Weights of a small GPT-style language model, trained from scratch on English Wikipedia.
Size: 8 layers, width 768, 12 heads of 64, 118M parameters.
Training: 1211M tokens, 9240 steps.
MLP neurons of a small language model. Each row is named by its layer, matrix (down: output weights) and neuron, and shows model dimensions 576-671. Each number is 200 + 40 x the weight over its row's rms, rounded and kept within 0 to 999. A neuron's up and down rows have the sign that makes its largest values positive.
A block is one neuron, or neurons of one layer that tend to fire together. After each block is what it responds to, as a language model described it from the Wikipedia text at the highest values.

L2.down548,149,166,257,201,164,201,208,194,241,258,265,174,201,201,182,182,265,202,236,173,202,212,209,139,245,183,186,168,218,191,207,136,187,153,209,126,248,196,178,188,267,178,189,160,76,241,226,227,186,193,220,178,172,142,170,200,286,121,154,222,246,264,130,251,157,226,200,216,161,163,201,196,197,163,234,262,154,142,159,240,209,223,219,203,214,159,184,151,170,185,136,220,109,154,235,231
L2.down782,211,228,233,233,220,187,173,296,154,268,279,156,192,265,162,227,101,245,209,277,279,216,221,214,168,207,186,199,192,215,200,230,214,125,137,163,223,212,233,214,216,159,72,186,165,176,224,161,200,150,216,240,195,240,196,206,170,209,162,167,252,212,160,280,148,192,211,284,224,212,217,190,152,190,251,244,226,187,198,222,232,215,205,184,214,226,168,199,197,214,240,204,186,262,184,199
L2.down794,221,201,164,244,217,187,167,204,234,200,164,156,197,165,187,220,131,194,210,226,176,248,100,210,227,123,180,227,237,167,211,268,218,172,131,237,194,205,170,208,196,274,131,139,246,226,213,142,169,121,229,198,199,202,138,134,174,235,172,116,217,273,211,172,175,168,200,224,223,212,250,228,205,190,217,209,60,203,197,184,240,250,231,150,207,192,279,231,110,183,262,173,257,172,206,189
L2.down2185,181,170,138,195,217,138,204,180,237,220,178,139,197,150,193,169,191,212,229,223,215,201,176,204,177,135,246,202,223,225,223,212,197,196,170,244,211,221,83,236,217,226,192,223,213,186,253,150,182,185,193,202,239,198,133,204,170,167,193,218,201,259,189,231,231,199,207,191,257,182,192,147,161,250,207,179,0,247,227,147,207,205,212,213,214,168,218,164,166,197,216,201,219,145,233,220
Responds to: Founding/creating words, name fragments

L3.down250,141,220,208,236,203,227,151,166,165,182,111,219,172,226,197,139,218,226,202,244,168,217,230,115,273,216,125,208,144,202,179,186,180,173,206,184,152,106,205,126,202,206,194,174,195,249,265,303,210,205,212,185,166,172,252,135,190,176,206,205,175,178,198,219,210,276,174,176,294,216,272,215,229,283,194,244,135,169,187,189,125,126,157,227,202,225,196,207,228,222,225,147,143,231,184,245
L3.down1285,174,178,235,209,237,161,217,105,187,291,179,186,196,190,157,215,191,221,199,190,185,235,225,179,214,245,185,182,238,163,252,174,189,240,142,210,149,262,196,226,238,168,209,180,182,228,205,225,180,204,210,169,194,198,223,174,288,118,266,261,167,200,227,200,242,244,271,215,165,181,162,200,261,226,129,253,209,185,133,173,211,138,173,225,159,228,224,245,132,173,148,207,191,256,212,176
Responds to: Word-initial "in" pieces

L3.down1548,188,211,163,207,232,161,284,178,247,208,168,234,196,196,213,179,147,175,226,226,135,180,172,204,234,248,177,169,168,172,267,244,225,190,234,153,154,217,252,259,168,131,207,291,179,246,189,222,125,182,209,236,200,159,258,189,141,173,219,193,224,187,187,233,189,213,114,236,197,178,207,215,171,173,191,206,189,119,147,238,222,203,167,275,219,198,211,203,165,269,200,167,194,175,204,89
L3.down1682,154,208,190,148,259,169,159,211,205,261,170,286,250,213,220,249,167,227,179,213,168,154,180,174,163,215,269,177,212,194,236,260,216,233,198,185,251,250,152,180,116,173,217,172,229,113,158,223,136,222,182,138,214,186,229,177,214,157,214,217,155,235,162,233,241,242,258,234,149,145,174,195,174,194,190,176,180,180,196,189,163,194,259,165,204,214,141,199,198,117,238,164,162,222,200,190
Responds to: Object determiner after verbs

L5.down108,162,244,140,188,118,214,153,264,250,170,233,185,197,209,205,246,198,200,240,267,234,195,221,186,189,145,226,255,185,220,215,190,213,201,153,246,183,216,209,258,141,203,127,184,223,135,189,234,166,200,188,161,218,148,145,147,183,206,231,148,145,162,221,146,274,174,147,286,314,111,139,216,173,244,228,165,145,224,213,250,168,166,267,194,151,161,161,230,168,198,235,182,249,180,202,109
L5.down211,188,139,305,193,262,138,193,254,106,184,196,215,213,91,155,260,229,167,255,222,239,167,208,182,189,139,228,238,247,188,213,233,163,176,236,178,197,244,206,156,226,136,111,187,177,241,211,160,286,187,183,161,262,214,197,218,210,224,111,234,178,210,188,250,241,215,259,236,196,199,156,140,191,165,147,185,189,200,189,191,174,180,212,192,218,195,179,229,165,162,210,193,202,197,227,166
L5.down791,202,196,143,141,172,213,196,246,232,207,173,289,288,138,202,173,176,151,269,258,198,242,167,214,275,166,245,201,189,301,191,166,214,146,291,224,223,150,223,223,204,159,202,175,196,235,224,185,255,229,235,194,157,200,165,190,153,213,299,233,186,221,157,148,200,262,200,292,174,256,275,200,127,168,169,223,146,239,172,129,162,206,213,226,257,246,214,222,155,174,240,240,247,221,171,191
L5.down929,215,213,227,200,251,187,196,201,182,176,192,172,249,243,234,231,184,214,93,259,200,174,229,213,188,221,229,154,177,237,189,192,183,186,179,209,273,226,195,164,201,173,201,159,203,165,166,222,173,209,213,219,196,201,173,180,233,179,153,271,161,195,182,225,184,197,177,308,118,234,225,171,214,165,202,213,0,198,222,147,192,157,185,179,265,210,196,244,232,226,156,199,219,178,220,146
L5.down968,204,135,244,189,152,210,199,135,165,204,223,193,240,236,206,185,155,184,228,283,158,166,87,150,212,213,131,263,224,141,162,193,202,262,233,155,170,237,216,202,293,200,185,183,228,217,177,155,247,241,189,66,237,205,225,181,271,247,270,177,180,253,203,196,162,205,210,128,233,195,251,212,124,195,170,210,167,160,223,222,177,190,187,161,231,205,209,96,219,231,297,189,216,189,219,187
L5.down2362,153,216,228,143,188,180,193,176,165,194,137,194,178,293,195,188,156,220,141,122,192,268,195,209,187,313,181,249,178,178,244,153,180,259,198,197,195,237,218,193,125,174,225,196,198,167,296,253,183,220,125,189,189,249,203,208,173,151,167,202,242,265,242,150,224,236,249,187,256,210,202,153,175,130,178,230,77,186,212,205,105,209,258,144,208,206,147,310,239,215,164,149,149,204,174,190
L5.down2648,137,155,213,158,252,246,182,125,178,197,248,181,196,178,196,184,209,183,231,208,139,160,169,124,160,201,182,173,178,209,173,214,203,297,205,203,193,171,173,210,157,178,158,233,223,245,260,210,204,140,169,113,259,197,177,267,232,156,214,242,150,238,188,125,265,197,239,262,223,163,209,216,145,185,221,173,9,174,256,185,245,220,132,264,106,226,268,208,170,163,157,181,161,244,249,202
L5.down2707,137,217,182,219,187,141,255,219,214,213,265,182,211,219,186,268,196,157,153,285,204,219,210,160,248,192,251,180,235,197,185,205,148,241,233,264,192,265,192,204,202,174,167,232,209,173,165,217,237,151,217,251,201,185,237,212,165,180,243,225,206,143,166,262,212,202,170,213,169,161,107,280,225,172,159,228,199,242,212,169,208,204,197,207,142,201,195,209,204,258,212,175,122,207,244,180
Responds to: Object after founding verbs

L2.down1290,266,305,244,209,284,201,255,220,179,246,215,193,219,176,171,166,239,152,238,319,309,140,251,148,176,160,308,145,201,288,234,251,272,182,143,172,160,197,225,192,196,115,211,177,143,194,171,204,163,228,225,261,213,236,188,208,185,228,222,158,139,194,160,205,227,184,217,217,170,212,217,184,203,206,186,223,164,210,190,247,273,222,215,153,257,236,206,232,218,210,219,221,161,193,227,305
L2.down2139,216,244,239,165,201,223,206,215,198,209,233,133,170,164,240,179,229,197,158,118,198,197,291,232,224,175,206,199,184,199,136,151,244,240,137,198,182,211,195,225,194,216,198,209,197,152,225,228,156,218,271,254,259,199,207,221,244,252,206,230,128,272,228,166,179,183,219,222,298,223,237,199,185,220,192,190,0,260,247,232,202,160,228,160,262,210,259,190,149,260,279,139,211,186,202,227
L2.down2377,233,150,233,185,152,210,296,237,205,163,230,148,169,190,236,229,175,238,216,171,237,169,176,206,254,249,273,95,199,199,135,181,218,189,231,171,243,200,155,262,189,143,198,206,245,236,172,144,206,126,164,199,225,116,121,181,217,289,155,158,173,166,171,133,162,182,215,206,232,162,201,252,224,242,178,183,175,211,203,177,225,235,170,172,178,219,170,219,229,198,210,122,227,177,285,229
L2.down2500,182,189,196,160,220,138,303,192,214,180,234,234,209,147,204,157,156,239,181,150,215,210,217,175,214,164,169,201,214,158,212,176,181,145,225,180,171,227,210,159,181,231,230,195,138,139,190,154,113,223,237,208,181,142,178,178,258,244,188,264,75,212,178,123,170,239,180,156,133,231,179,154,218,226,212,142,141,138,164,217,216,196,207,223,227,211,265,177,144,210,186,223,129,159,236,200
Responds to: Sentence-opening prepositions

L5.down252,185,164,190,193,195,188,249,175,224,156,151,203,220,152,158,238,218,236,161,207,165,140,131,144,224,133,158,141,187,175,178,178,193,240,227,285,199,195,233,173,216,191,244,229,220,125,232,230,254,206,173,196,224,188,222,114,208,232,141,113,188,204,203,166,238,262,228,224,272,101,269,194,264,233,188,239,231,171,121,177,142,187,194,172,202,219,189,127,148,181,131,277,214,173,118,221
L5.down277,216,188,263,158,185,205,225,128,189,138,277,181,229,118,179,207,185,170,181,165,180,173,178,232,227,242,151,194,234,179,210,189,306,206,163,260,147,161,224,183,206,194,176,183,222,199,171,216,224,242,235,86,213,221,159,208,166,166,169,244,238,198,255,231,197,229,196,236,214,229,240,209,161,185,175,225,119,175,152,220,127,186,158,174,235,206,225,209,188,135,193,202,245,151,282,179
L5.down583,188,211,186,179,241,211,230,240,197,214,191,176,185,146,198,189,194,212,289,220,253,255,189,188,152,168,187,219,188,250,280,184,189,151,184,121,176,224,184,237,245,211,265,231,202,115,224,223,196,177,198,226,265,198,214,218,165,182,182,159,195,201,278,216,261,139,219,259,217,125,170,210,219,162,130,212,253,259,187,144,72,137,153,213,216,215,183,237,182,283,198,207,231,209,184,229
L5.down1192,216,133,158,194,211,193,272,208,187,201,161,177,249,194,202,229,186,181,183,213,140,272,252,218,197,173,142,195,205,197,241,164,216,210,253,200,235,256,258,216,157,227,212,219,289,304,166,174,214,264,208,200,198,191,196,208,192,169,158,212,214,178,193,153,242,184,170,243,220,204,174,141,139,208,198,204,186,145,240,247,225,223,183,212,222,96,192,145,146,208,168,237,179,197,182,202
L5.down1564,172,207,240,153,206,167,216,182,203,234,250,107,244,275,174,224,233,131,166,181,244,168,213,203,189,208,209,238,190,184,103,222,226,186,160,107,162,185,120,182,136,163,212,138,207,223,214,174,208,109,252,199,192,195,234,188,210,201,114,224,167,240,278,228,212,229,205,234,230,173,235,271,176,168,223,170,153,215,161,172,252,129,141,147,191,178,227,209,205,197,113,175,239,148,246,228
L5.down1613,184,161,211,161,191,141,258,154,193,131,137,192,219,211,206,141,225,173,153,210,296,218,240,187,211,165,246,260,181,164,258,257,263,267,198,227,175,241,240,184,243,174,130,224,128,211,188,191,190,189,221,140,267,163,160,258,166,123,265,156,167,221,230,197,208,163,120,255,108,251,153,228,209,295,121,115,104,252,286,197,203,219,161,196,209,182,234,184,199,205,206,184,222,146,195,254
L5.down1761,204,159,193,188,198,186,214,249,139,239,100,208,199,230,171,196,220,188,263,145,183,214,204,137,144,233,136,243,242,281,200,187,253,214,155,166,131,230,199,204,212,216,230,189,143,212,258,261,179,232,241,253,147,206,185,146,259,145,207,193,188,209,195,243,165,202,243,180,254,244,226,198,159,257,199,218,169,176,181,247,190,218,124,191,153,247,261,159,234,240,189,241,216,192,246,149
L5.down2077,134,179,153,223,217,232,177,187,167,89,234,139,191,243,251,172,247,222,179,137,265,202,186,188,196,203,214,146,208,158,262,186,189,187,164,258,233,195,185,187,230,212,217,213,185,207,164,121,141,204,235,242,166,177,144,208,190,176,204,217,208,244,188,266,198,230,275,126,219,200,176,210,169,203,291,243,106,191,252,227,165,207,226,200,184,176,159,244,270,184,249,203,155,207,222,205
Responds to: Preposition "in" tokens